From a checkpoint of a small transformer trained on Wikipedia.
Size: 11 layers, width 256, 8 heads of 32 (2 for keys and values), MLP 384 SwiGLU, vocabulary 1024.
Training: a variant of Muon for these matrices, 236M tokens, 7212 steps.
MLP neurons of a small language model. Each row is named by its layer, matrix (gate and up: input weights; down: output weights) and neuron, and shows model dimensions 128-255. Each number is 50 + 12 x the weight over its row's rms, rounded and kept within 0 to 99. A neuron's up and down rows have the sign that makes its largest values positive.
Before each neuron's rows, "fires before" lists the tokens most often just after its 100 highest values on Wikipedia text that the model never trained on; "fires after" lists the tokens most often just before its 100 highest values on Wikipedia text that the model never trained on.

fires before: "er", "ter", "a", "he"
fires after: " m", " l", " M", " L", " d"
L2.gate200:40 65 50 34 60 55 38 61 60 53 52 39 48 41 28 76 69 32 37 57 53 65 43 46 55 55 33 60 27 56 46 53 49 57 60 64 45 44 72 35 48 35 55 53 54 26 46 30 44 52 43 47 50 45 47 40 46 50 50 48 70 49 66 60 55 71 50 39 74 51 58 53 16 59 41 48 35 64 58 53 50 51 59 58 57 57 58 35 46 43 26 57 57 44 54 58 76 61 40 63 63 70 52 51 35 61 47 49 57 63 41 64 74 41 36 48 64 37 63 62 67 54 64 55 32 60 58 50
L2.up200:56 56 28 49 52 41 41 47 45 57 37 49 43 51 17 60 54 62 39 43 34 45 54 75 49 69 55 54 43 36 41 39 58 47 59 47 32 41 73 43 69 30 43 50 55 60 63 62 46 35 52 36 33 61 47 57 46 76 38 58 62 67 63 49 73 60 30 41 63 35 42 47 40 29 37 44 45 55 24 61 44 36 55 47 46 46 55 48 34 44 36 68 44 39 52 65 69 65 57 65 48 43 45 48 56 58 43 60 62 52 81 34 59 55 43 37 43 54 55 69 66 46 56 59 45 56 43 60
L2.down200:52 58 42 39 54 61 50 42 49 37 65 37 62 38 42 72 42 75 40 42 63 50 65 50 67 48 67 28 57 43 43 49 59 48 49 87 52 41 64 48 60 47 50 45 41 38 52 64 50 61 49 46 44 35 39 44 61 53 53 53 36 60 20 50 45 36 35 46 67 38 41 27 39 30 64 59 47 29 55 58 33 49 37 43 36 45 54 48 29 42 59 48 37 61 31 64 48 46 44 48 57 37 67 57 55 44 55 44 74 59 37 50 55 54 57 44 40 49 59 43 60 58 54 65 72 51 52 48

fires before: "e", "ies"
fires after: "in", "an", "s", "iv"
L8.gate72:33 45 56 63 38 49 43 54 53 54 53 57 56 65 48 57 35 62 33 71 41 30 52 55 47 72 21 53 44 25 55 47 64 36 20 38 30 61 48 58 39 56 59 77 67 43 54 49 48 36 42 24 31 64 40 49 48 54 60 53 60 53 46 41 40 54 28 46 61 57 58 51 54 61 53 41 53 53 38 61 43 46 57 55 51 50 58 52 66 61 58 59 37 47 47 58 45 58 51 61 52 72 36 51 35 48 78 27 56 31 49 35 33 40 35 59 44 79 43 68 52 57 48 56 69 42 64 67
L8.up72:66 50 33 34 52 51 42 23 27 61 52 53 63 51 35 45 34 34 44 35 35 33 45 48 67 53 41 59 30 56 72 31 49 41 31 42 33 59 66 59 32 46 67 47 52 52 55 58 57 68 55 52 55 56 27 42 67 38 52 70 39 43 58 62 50 35 73 43 66 51 60 74 55 54 42 39 68 35 46 67 36 57 56 59 42 47 55 69 55 88 44 49 55 50 42 68 64 41 43 57 49 58 42 38 49 47 46 55 58 59 49 52 33 45 60 62 46 60 76 51 63 57 25 72 45 72 57 71
L8.down72:71 46 67 49 64 50 59 49 40 46 55 56 61 55 49 54 56 46 44 61 66 37 53 51 37 44 43 43 51 63 57 54 69 44 51 42 52 36 39 35 44 52 50 60 68 62 57 56 58 84 48 51 47 25 32 30 37 49 53 36 49 35 56 48 45 40 58 53 74 56 61 37 43 61 50 40 28 36 25 61 35 64 44 63 50 46 61 63 44 41 32 47 57 45 47 34 47 63 34 41 40 37 56 43 57 40 37 57 50 66 50 74 25 39 23 66 38 49 63 56 45 60 39 34 61 34 53 59

fires before: "t", "c", "es", "a", "h", "em"
fires after: " C", " Ch", " c", " P", "C", " St"
L2.gate206:46 49 64 47 56 58 50 53 55 56 66 57 49 46 38 40 44 65 48 49 77 43 34 41 56 64 49 44 49 62 52 52 51 58 44 76 46 44 47 41 35 53 70 35 56 37 28 46 42 46 45 38 73 39 49 52 60 54 50 32 68 61 58 34 35 48 54 40 54 62 41 30 41 46 38 48 54 43 44 41 70 51 62 56 43 52 75 45 40 46 60 58 68 58 61 34 33 57 61 38 54 46 55 47 27 48 61 41 60 16 54 57 46 29 54 73 47 34 40 38 60 60 40 62 56 48 54 61
L2.up206:13 62 52 52 39 61 28 52 55 50 52 47 54 45 47 20 59 55 56 39 49 47 37 69 56 68 68 56 54 57 41 60 70 33 24 35 34 70 69 19 52 45 59 43 54 52 45 57 50 43 61 49 50 52 42 50 48 50 66 48 55 38 48 35 37 65 37 67 63 24 32 53 29 63 51 54 53 72 57 59 51 51 42 52 61 39 59 52 54 68 71 62 37 37 57 57 32 54 51 59 22 46 43 61 35 43 67 43 45 62 49 42 47 38 54 60 44 41 73 28 43 58 42 62 26 51 55 61
L2.down206:46 49 49 23 55 58 58 55 54 67 53 40 32 62 46 32 47 68 40 58 29 48 44 42 54 48 42 41 67 57 69 50 63 62 46 50 37 65 50 53 53 53 43 51 52 57 34 55 53 40 51 48 49 63 38 46 53 52 68 43 44 57 58 26 58 54 40 40 61 40 30 44 37 42 72 41 47 40 54 42 48 50 79 38 45 50 43 39 44 32 63 70 43 57 47 46 48 54 61 32 50 79 39 55 42 40 40 49 68 44 56 47 42 62 59 74 48 56 44 21 40 43 56 60 53 81 43 62

fires before: "st", "ch", "m", "p", "b", "ber"
fires after: " s", " S", "es", " C", "c", " c"
L2.gate267:59 57 50 64 29 23 55 43 55 41 54 68 34 30 48 54 55 80 53 50 30 34 30 49 64 28 50 49 51 74 43 43 57 64 33 43 51 49 42 25 45 41 53 71 53 72 61 35 60 65 42 56 63 58 63 51 75 57 45 46 40 71 58 64 50 58 47 40 61 60 52 50 46 34 55 37 61 56 39 65 68 42 46 21 53 40 24 48 55 48 51 46 65 31 40 51 54 34 52 57 65 48 35 28 44 46 47 57 63 51 61 17 23 54 51 58 50 40 18 45 42 52 58 55 54 36 44 55
L2.up267:43 83 59 61 45 42 56 32 43 48 60 63 45 38 43 43 52 48 55 40 46 57 71 34 39 50 48 43 49 34 45 61 35 49 41 30 53 50 52 58 54 55 50 51 22 64 42 45 53 53 48 67 52 48 53 55 50 55 52 52 45 61 32 62 66 52 51 38 59 70 64 50 45 32 51 47 59 63 41 49 45 57 73 48 52 48 80 60 49 66 63 47 39 58 78 46 45 31 68 59 43 52 32 43 58 64 47 50 65 60 56 43 54 52 56 72 74 13 54 56 43 45 52 36 70 73 52 41
L2.down267:32 60 34 60 55 63 58 52 71 60 41 59 44 61 47 56 51 56 67 50 45 55 66 42 55 36 42 56 39 33 57 71 56 74 41 48 50 59 51 55 53 40 26 66 61 28 51 60 38 58 36 45 39 43 32 43 31 36 48 65 46 53 45 39 67 56 63 32 59 41 57 50 64 34 31 34 66 73 61 47 39 40 41 39 43 61 61 72 55 71 37 43 41 27 53 51 36 41 39 51 39 41 32 39 46 45 44 64 69 42 36 51 65 52 61 37 53 28 59 64 50 54 44 49 41 56 55 65

fires before: "i", "ent", "e", "im", "r", "it"
fires after: " st", " the", "on", " St", " The", " a"
L2.gate100:47 56 71 65 47 38 48 66 61 57 70 44 35 46 55 35 55 33 63 45 52 66 41 49 38 29 52 60 65 60 61 61 39 50 52 38 45 55 46 45 56 63 48 65 45 58 36 43 65 61 36 17 42 37 36 14 55 53 41 50 53 56 39 51 70 41 45 43 44 63 60 49 44 34 32 32 39 63 47 54 63 57 49 50 59 51 60 50 61 46 65 44 55 25 39 34 42 19 54 61 52 64 56 37 41 77 65 58 40 64 37 54 27 64 35 23 46 41 26 30 41 64 45 58 40 27 45 24
L2.up100:42 55 40 54 41 49 56 60 55 59 46 39 71 47 38 51 64 49 43 28 48 44 50 43 66 52 57 66 46 27 39 41 53 35 36 47 41 71 51 44 40 61 43 50 46 46 43 44 79 28 24 51 41 45 33 70 35 32 45 72 44 48 43 61 34 37 48 59 48 39 52 53 56 48 48 35 39 48 71 62 65 52 48 62 46 71 60 47 56 73 44 89 56 43 63 79 72 52 50 41 49 41 36 61 30 32 48 34 56 70 49 41 35 72 40 37 28 56 46 38 59 60 49 48 54 48 61 33
L2.down100:50 80 56 54 56 41 32 63 70 51 48 67 42 66 38 49 61 46 49 49 63 59 55 59 35 56 64 50 35 66 68 52 55 35 43 16 43 50 68 41 51 51 50 56 40 46 58 59 50 47 37 42 28 67 48 31 45 48 48 52 47 66 45 64 52 52 35 30 43 22 67 41 29 56 58 49 46 51 53 72 34 58 50 61 58 56 54 58 54 57 53 52 61 41 34 70 61 62 59 56 37 49 42 48 70 49 46 37 48 35 48 38 43 64 27 34 56 46 39 07 48 58 48 50 31 49 51 41

fires before: "e", "ical", "a", "k", "ian", "or"
fires after: "an", "y", "ro", "r", "al"
L5.gate257:70 37 66 44 44 58 46 51 78 37 33 54 49 44 76 45 44 62 26 57 54 23 44 27 41 56 45 53 39 51 43 46 40 47 49 50 51 66 63 53 49 64 61 50 53 46 33 32 64 67 33 42 63 56 36 42 60 62 31 48 50 53 43 33 49 58 54 54 66 32 53 51 32 45 78 31 60 56 43 62 59 71 55 36 37 38 47 50 44 45 58 47 38 47 44 48 59 40 90 53 42 36 42 60 32 51 52 63 44 41 56 55 51 50 54 48 40 57 49 40 51 52 57 45 32 75 69 44
L5.up257:60 44 36 41 46 63 44 78 79 43 53 39 56 55 39 44 27 64 71 51 35 45 57 49 12 68 36 50 33 56 52 52 52 33 68 51 36 39 36 50 48 54 52 51 52 38 39 52 79 48 58 41 35 37 41 39 68 32 51 54 46 49 77 60 49 43 59 52 43 44 64 58 44 33 53 61 49 65 39 51 54 41 70 80 43 41 46 54 52 51 39 51 46 65 25 55 49 49 39 48 56 44 59 50 45 57 49 43 38 70 47 41 62 40 44 50 47 45 66 34 56 58 62 44 63 59 34 32
L5.down257:38 48 34 51 54 49 54 70 32 50 33 57 83 59 49 38 52 67 45 55 50 35 46 27 39 65 58 32 58 64 45 39 56 40 54 58 60 51 38 61 43 65 33 44 57 52 41 45 28 65 31 38 41 42 34 45 54 83 61 41 66 61 32 72 42 48 68 50 58 64 60 40 33 48 51 38 46 55 41 62 36 43 43 57 31 57 66 50 71 61 61 61 65 43 82 52 57 43 72 57 56 46 46 71 45 51 54 33 41 49 41 59 48 54 32 65 55 38 41 73 57 46 46 38 53 49 49 50

fires before: "p", "b", "m", "n"
fires after: "c", " T", " t", " p", " C"
L4.gate315:50 67 59 55 42 59 60 48 45 60 71 74 22 43 77 60 58 49 74 48 50 51 50 61 72 21 47 50 29 57 29 63 40 53 49 54 42 43 28 36 40 49 39 27 68 45 78 51 51 52 52 55 59 41 36 67 54 45 50 49 51 62 41 48 58 74 47 40 35 63 58 74 66 43 87 47 36 54 55 42 66 50 38 43 60 60 36 58 35 49 55 54 37 44 46 46 44 54 38 60 50 46 57 36 42 55 46 44 53 79 59 55 52 61 35 35 43 53 33 63 46 54 47 45 56 67 34 29
L4.up315:44 65 65 41 43 57 59 33 50 53 41 51 43 56 58 57 42 40 51 57 36 60 52 66 54 47 58 64 60 47 42 46 35 53 48 56 46 43 59 48 41 39 46 18 62 53 32 59 46 56 70 77 52 55 62 65 58 39 37 52 48 58 45 62 55 71 32 49 33 52 42 69 43 41 57 39 48 56 45 58 55 59 28 49 49 53 50 54 64 42 59 47 35 66 68 64 46 41 54 61 27 37 61 39 42 50 61 30 52 42 48 39 38 42 58 56 18 58 32 44 61 52 18 47 37 57 75 41
L4.down315:62 57 54 52 47 39 33 50 31 43 59 41 25 32 36 58 39 40 59 38 54 64 56 49 38 43 53 60 52 49 25 42 49 55 37 33 49 40 44 47 56 79 17 40 45 52 59 63 51 35 44 69 56 40 44 54 38 41 36 44 43 43 56 51 64 72 48 34 56 67 64 37 68 39 66 53 58 46 65 35 34 61 55 46 49 42 56 51 43 55 40 60 42 47 77 52 42 61 46 57 55 61 45 37 36 47 44 61 56 39 58 54 11 37 59 39 60 30 39 54 46 20 44 60 53 74 59 40

fires before: "e", "en", "er", "t", "ies", "y"
fires after: " V", " P", " c", "pp", " C", " v"
L5.gate16:46 40 05 54 45 39 40 36 55 39 56 38 35 48 61 43 38 46 52 31 48 37 49 58 32 49 41 29 53 52 49 50 49 61 45 56 57 49 80 69 50 36 58 40 69 37 51 42 32 58 43 45 46 69 39 59 57 33 57 65 61 55 56 36 50 50 52 40 49 59 51 52 55 59 25 42 57 50 48 61 49 68 60 72 41 60 64 56 45 45 54 39 47 55 71 37 38 53 39 52 46 58 50 43 71 56 31 39 82 54 52 52 47 47 49 71 44 54 42 37 48 45 58 50 39 64 52 40
L5.up16:48 71 46 50 56 58 46 79 53 39 51 67 62 49 72 50 63 50 28 51 56 43 38 62 38 25 69 47 68 52 36 53 45 61 49 57 65 67 37 47 45 37 56 44 60 49 53 36 57 27 53 59 79 28 57 39 63 47 33 57 53 69 34 46 58 71 42 27 55 53 49 69 41 33 65 44 74 63 52 41 49 55 41 53 48 51 39 69 61 38 63 33 71 25 57 70 36 60 55 70 45 48 28 57 48 72 57 47 64 35 63 41 46 49 57 38 45 33 43 51 26 31 49 54 55 53 60 41
L5.down16:71 48 52 31 53 29 34 52 43 76 51 60 45 41 37 65 48 60 52 47 39 62 38 50 45 66 67 46 41 48 40 63 51 42 28 49 66 77 50 49 59 59 56 61 49 65 50 57 33 18 52 34 35 61 35 44 35 42 50 45 58 49 53 45 54 75 36 57 51 45 47 53 53 46 43 56 33 35 42 65 53 49 42 24 59 35 66 58 36 55 26 62 34 58 29 32 33 42 49 51 46 55 48 57 25 68 41 38 44 54 44 44 52 68 42 68 69 51 27 55 69 52 58 51 46 53 28 59

fires before: "ic", "ce", "c", "ed", "ion"
fires after: "v", "ub", "r", "n"
L4.gate320:34 30 44 41 53 56 51 78 54 43 63 45 49 51 43 73 48 62 42 46 63 72 64 54 49 58 49 45 41 51 49 49 66 20 52 32 50 34 55 62 49 49 41 58 67 70 55 44 48 73 64 45 76 45 49 57 62 51 48 49 64 53 34 46 46 47 46 22 32 64 57 63 58 34 53 56 40 63 43 48 30 41 42 29 40 69 31 29 51 44 75 66 37 56 48 44 47 66 62 43 67 43 44 34 70 54 72 52 62 45 72 51 70 61 40 62 37 87 32 43 42 46 73 54 57 55 59 53
L4.up320:53 59 50 34 69 45 35 50 49 61 52 53 41 54 40 64 66 37 44 50 68 73 63 61 64 49 61 48 42 38 54 36 38 46 50 51 46 41 62 47 60 86 52 54 63 85 43 36 36 40 72 61 62 49 36 49 49 46 47 41 52 62 56 36 36 35 35 39 86 62 47 51 74 54 49 71 55 58 40 39 30 40 54 45 43 63 41 53 56 34 58 74 49 40 44 64 44 34 54 72 70 60 56 40 52 52 73 38 40 50 58 64 55 48 57 59 46 71 36 60 41 42 53 50 54 60 39 51
L4.down320:42 51 41 50 74 69 43 58 59 75 40 49 36 68 56 63 40 50 24 51 45 40 49 40 42 48 37 53 48 31 40 63 57 68 36 54 64 73 43 74 56 32 59 50 45 56 49 52 41 44 44 36 55 46 56 50 38 60 48 53 13 52 60 63 42 43 39 63 42 47 66 40 43 60 54 46 37 56 31 46 51 47 57 58 74 66 53 43 58 70 65 48 48 55 58 53 52 35 50 62 69 32 59 41 37 65 37 42 50 47 33 59 56 32 65 56 43 61 44 40 74 40 24 58 49 60 33 46

fires before: "er", "p", "i", "a", "re"
fires after: " s", " S", "c", "w", "r"
L5.gate317:33 56 59 59 51 61 40 54 50 38 62 52 54 29 28 57 48 71 44 56 62 39 41 52 35 33 56 39 37 54 26 67 35 46 47 56 58 48 53 69 45 62 21 62 82 50 53 63 27 44 38 47 36 35 51 57 47 60 42 51 42 41 61 45 63 40 54 48 30 63 38 58 54 66 56 36 64 32 67 37 65 37 42 56 28 47 60 37 44 58 55 65 51 42 47 54 56 48 66 59 48 47 33 62 44 51 53 61 43 65 50 42 51 59 48 65 45 64 41 59 54 56 56 58 44 44 54 45
L5.up317:67 40 28 56 47 44 40 59 66 43 53 56 46 67 49 44 41 42 52 60 54 51 48 48 44 35 44 37 64 41 60 48 52 51 47 65 45 65 61 51 48 71 46 54 61 47 51 49 41 39 80 31 57 48 27 32 30 16 41 63 49 58 41 46 57 54 68 52 61 42 47 46 52 66 64 44 33 63 24 49 54 57 54 71 74 47 59 56 44 56 34 70 78 48 14 58 47 45 47 54 83 57 48 55 33 51 58 65 54 39 49 28 56 43 35 39 66 42 49 59 32 53 47 43 51 41 38 50
L5.down317:61 59 60 46 57 61 48 59 47 40 39 45 47 49 38 59 46 43 78 48 61 59 44 55 50 41 51 41 36 44 53 63 59 58 71 59 49 57 52 46 49 51 22 31 42 34 47 39 40 49 58 55 54 57 63 80 18 60 61 57 46 57 54 50 72 42 46 22 64 46 45 39 48 69 31 56 29 23 45 51 53 42 44 35 46 47 73 43 57 31 55 43 39 38 43 42 50 51 43 60 49 71 55 32 60 58 42 65 41 55 35 49 29 47 75 41 33 36 41 39 52 61 60 44 41 61 59 66

fires before: "p", "iv", "em", "b", "ack", "es"
fires after: " re", " at", " t", "t"
L5.gate57:46 56 45 31 20 52 68 43 24 47 61 39 45 51 75 53 45 49 62 41 66 48 47 56 56 46 43 39 82 45 45 62 30 50 58 29 57 61 49 65 75 59 53 58 66 46 38 34 62 53 57 64 46 54 78 58 48 62 40 58 46 50 72 45 51 54 69 57 63 63 40 45 63 38 48 59 38 49 59 42 48 52 49 48 46 39 24 59 50 65 38 61 27 51 34 41 55 58 38 35 43 75 32 44 53 47 60 27 45 25 61 67 61 44 26 62 55 63 37 50 49 74 54 64 35 48 40 60
L5.up57:31 39 44 43 48 44 92 38 43 42 48 51 09 39 58 35 46 39 64 53 62 50 58 64 36 34 31 65 40 56 58 62 37 55 62 40 70 36 68 42 50 60 55 62 28 65 42 46 33 51 92 39 62 59 58 49 53 63 54 30 68 53 30 43 55 62 55 64 19 32 75 60 39 48 45 49 70 33 47 46 63 55 46 63 56 80 69 55 42 75 41 52 37 47 62 42 69 52 70 52 46 43 68 61 58 37 30 43 27 45 71 55 53 45 44 44 33 40 37 42 73 45 44 46 50 52 46 52
L5.down57:41 60 68 65 34 73 53 49 46 62 48 43 58 62 63 58 43 38 46 27 46 45 54 48 51 41 67 57 54 66 34 53 47 66 41 48 60 21 45 57 54 61 44 42 46 61 46 52 35 66 49 45 63 63 35 63 48 34 45 47 64 48 57 64 39 55 57 37 39 44 54 68 45 46 56 57 44 31 37 44 52 74 38 61 53 36 40 31 44 64 54 45 26 42 44 53 39 47 51 36 61 46 58 42 63 26 50 37 55 46 69 48 36 47 27 56 47 40 45 35 46 50 41 48 51 57 33 49

fires before: "or", "g", "ore", "re", "i", "ot"
fires after: " s", " S", "b", "s", " f"
L8.gate97:38 35 57 77 51 41 50 42 36 50 55 57 41 52 53 45 62 53 58 36 47 49 64 55 37 56 39 38 49 57 43 49 55 54 49 44 29 55 57 31 68 30 42 48 20 53 51 53 52 41 46 69 54 27 40 27 35 49 49 37 28 49 50 58 27 54 36 46 52 56 51 43 47 51 32 53 58 33 47 59 39 43 43 61 60 29 63 53 51 59 44 40 63 65 43 49 63 49 38 64 41 57 42 75 56 61 81 61 57 52 49 57 70 58 53 61 37 64 58 46 62 67 55 51 54 36 53 43
L8.up97:79 58 37 76 58 52 54 44 39 59 38 58 56 56 51 51 48 38 34 52 43 29 38 68 54 65 55 74 44 67 55 50 63 39 64 46 39 21 62 52 51 67 35 53 60 42 40 40 54 48 64 66 60 64 53 49 67 39 41 39 62 35 50 63 58 38 47 31 60 56 61 23 70 41 54 30 53 42 58 50 68 23 56 60 35 44 55 41 54 53 43 56 50 35 31 60 41 34 47 33 60 59 55 89 55 47 54 45 47 55 47 33 56 30 57 58 60 44 58 51 32 55 62 69 42 53 67 53
L8.down97:41 41 43 69 30 56 45 25 47 50 49 49 44 44 47 60 57 54 30 05 49 34 65 52 39 58 50 55 43 56 53 60 39 44 58 38 54 56 54 58 44 63 50 33 46 41 36 33 51 29 72 42 44 38 64 68 43 35 52 64 36 51 50 34 50 55 52 34 45 62 55 50 66 53 51 50 32 48 70 69 45 33 71 38 30 50 54 41 26 62 31 49 57 39 34 46 54 50 46 63 50 59 41 52 50 43 47 39 44 53 33 56 39 49 37 46 60 24 45 26 34 37 64 41 44 45 49 51

fires before: "re", "ric", "ed", "n", "am"
fires after: " d", " l", " D", " L", "D", " c"
L2.gate233:66 68 77 38 36 40 62 33 46 60 60 55 49 40 36 63 56 60 47 32 63 41 47 40 48 54 45 51 36 70 30 58 53 68 55 49 61 36 34 62 62 35 50 41 78 42 53 43 44 36 36 47 46 39 40 43 39 57 36 53 47 59 52 38 35 50 46 36 30 56 43 48 32 62 58 39 57 57 41 68 57 56 45 44 46 39 37 54 46 56 51 64 68 56 59 45 43 45 44 54 47 63 62 37 59 62 48 60 48 46 47 49 70 38 50 46 39 38 59 41 23 45 48 42 75 40 36 50
L2.up233:38 44 80 63 43 35 52 41 56 41 61 45 54 42 54 45 52 42 59 39 47 45 63 48 50 49 32 56 63 53 27 62 42 69 48 43 33 51 40 40 40 49 47 43 56 55 42 55 40 49 35 32 49 49 41 27 70 81 50 29 60 47 53 28 38 45 56 20 40 28 74 56 33 42 40 49 60 54 51 55 31 57 21 32 59 34 31 42 42 44 47 59 46 48 54 43 29 52 43 42 69 54 46 27 77 33 56 47 44 44 39 44 64 62 61 50 50 40 44 49 27 39 54 43 46 61 42 52
L2.down233:51 57 46 65 49 72 29 26 72 61 57 58 55 45 54 39 53 53 55 70 60 53 50 43 68 49 54 57 53 51 37 51 46 60 45 61 86 44 50 60 38 39 62 57 63 46 49 58 50 46 36 62 57 74 31 66 66 33 49 34 44 49 44 64 57 47 45 55 29 47 55 32 34 32 69 65 59 33 31 33 52 50 29 55 46 54 42 29 49 44 67 52 52 60 74 48 53 48 43 32 63 62 61 39 63 26 44 38 50 42 56 55 47 40 42 51 41 53 55 47 59 50 58 66 63 48 50 56

fires before: "c", "e", "ce", "t", "es"
fires after: "r", "it", "in", "v", "u", " D"
L4.gate64:45 53 56 33 47 47 45 53 58 52 50 49 53 53 63 54 50 33 33 42 58 43 63 62 58 43 46 32 54 32 74 42 73 53 67 51 46 40 65 54 40 36 40 44 51 60 58 45 60 39 45 47 25 56 41 48 72 47 47 53 29 61 44 58 45 56 52 53 64 48 45 42 52 70 35 47 50 79 42 60 17 12 52 62 67 38 55 61 49 51 66 55 45 36 37 66 46 43 54 49 65 49 52 37 63 53 51 35 52 63 48 62 53 73 38 60 46 56 50 31 63 30 35 38 57 46 40 41
L4.up64:51 38 46 32 43 47 51 53 46 41 41 64 40 58 47 39 43 60 46 45 35 52 51 48 39 45 48 65 33 60 95 58 57 57 65 56 39 61 53 60 49 59 47 60 66 59 58 48 35 65 34 39 37 52 60 60 30 66 56 44 35 31 65 57 56 57 67 52 54 57 55 57 34 60 55 61 39 47 59 39 36 53 62 64 38 54 41 37 36 28 52 62 69 48 55 62 69 31 31 50 27 46 51 59 36 36 54 41 39 61 52 47 42 50 45 54 45 33 62 49 49 39 61 55 30 35 50 69
L4.down64:51 64 25 49 42 39 73 52 45 45 62 61 33 57 81 47 54 38 33 54 44 54 56 48 58 42 49 49 64 46 62 45 68 45 46 19 58 59 76 41 59 39 37 48 57 59 50 48 61 43 33 59 22 58 47 71 34 58 53 55 36 46 48 53 49 42 46 59 50 45 54 55 44 59 51 37 35 61 54 66 60 62 59 51 54 53 53 30 55 66 59 39 49 55 60 59 56 43 53 33 46 25 36 40 59 61 56 41 40 69 29 28 49 36 43 60 41 41 74 56 37 39 42 43 35 64 41 28

fires before: "her", "h", "he"
fires after: " o", " h", "m", " f", "r", "l"
L8.gate104:47 57 67 46 37 50 64 42 54 64 62 32 66 68 51 59 65 53 50 31 89 53 49 41 47 60 62 70 50 52 33 58 34 69 35 52 51 74 63 57 57 32 33 30 61 74 56 58 32 35 61 43 35 56 61 32 72 41 57 60 41 40 38 39 61 54 44 54 33 57 34 48 32 55 55 69 44 50 69 36 35 38 49 56 46 51 62 62 52 53 55 45 34 51 40 61 31 45 53 57 36 57 52 45 42 42 37 62 61 65 49 38 38 53 60 64 46 51 63 67 61 51 64 63 51 49 67 47
L8.up104:50 62 36 60 51 52 63 54 57 62 66 40 71 41 38 66 34 50 50 52 54 77 34 36 34 55 36 66 36 51 36 43 51 50 62 41 30 45 64 50 33 42 48 52 48 70 64 51 18 50 39 47 51 43 56 39 32 38 46 62 47 64 51 33 70 34 50 43 56 59 30 50 39 49 46 27 53 55 57 48 29 58 42 56 67 48 52 58 51 22 54 44 62 31 33 45 61 60 53 47 40 41 62 40 45 45 40 64 50 62 48 63 38 74 51 45 44 43 45 44 45 64 81 44 48 52 52 63
L8.down104:50 41 32 48 60 43 40 42 34 53 35 60 25 50 24 33 43 34 32 52 59 58 42 54 27 41 39 46 58 43 59 56 48 57 46 62 59 54 50 56 25 62 55 50 46 59 41 08 56 61 50 56 51 46 51 58 29 47 40 32 40 58 65 46 43 42 54 65 58 34 52 55 38 55 63 36 50 46 40 64 67 37 41 52 63 39 68 29 52 71 69 33 45 62 44 54 44 40 35 67 64 68 44 49 52 66 57 46 66 32 38 35 41 46 43 48 65 55 75 58 39 52 70 48 40 37 68 71

fires before: "it", "r", " as", "ant", "e"
fires after: " con", " in", " In", "on", " w", "ro"
L5.gate359:51 37 21 59 11 34 51 41 41 59 40 44 59 36 46 66 52 65 51 32 63 68 47 49 44 41 37 33 36 62 48 55 50 32 46 36 45 42 57 51 65 25 65 63 55 51 45 47 54 46 68 66 48 36 46 50 42 49 44 46 60 61 31 64 45 33 59 37 40 56 66 36 49 41 69 42 55 63 38 34 53 44 46 60 36 37 46 56 29 76 63 37 35 52 51 54 72 40 51 36 63 49 42 47 50 37 62 43 71 51 60 57 55 63 39 38 54 66 68 64 66 46 60 47 47 64 59 41
L5.up359:52 58 51 65 61 50 52 37 53 68 76 58 44 45 49 57 77 48 53 46 38 38 36 67 54 51 49 31 55 47 35 55 42 57 59 52 42 39 58 54 50 27 48 47 41 60 46 50 46 62 77 52 30 32 66 55 65 24 67 66 57 42 36 47 59 50 36 47 50 64 54 46 37 51 65 58 25 51 18 51 56 19 59 64 34 41 60 27 42 61 44 48 44 65 44 41 40 41 61 58 61 50 47 49 66 38 46 29 67 64 58 52 35 43 44 28 49 61 71 44 54 76 47 49 46 38 57 44
L5.down359:48 64 47 26 55 51 52 26 67 53 55 45 41 52 52 48 47 31 76 42 42 69 42 42 55 59 49 48 59 62 52 58 59 52 53 43 18 65 54 22 58 59 51 54 34 48 62 47 58 35 38 53 62 59 58 63 82 56 44 49 26 51 68 64 42 68 60 66 44 28 60 40 58 55 44 53 49 37 47 51 27 49 46 36 26 58 62 65 60 64 44 52 56 55 61 56 55 43 64 62 59 48 65 33 56 62 33 64 52 38 40 40 21 84 54 37 83 68 66 37 52 66 58 75 50 59 44 53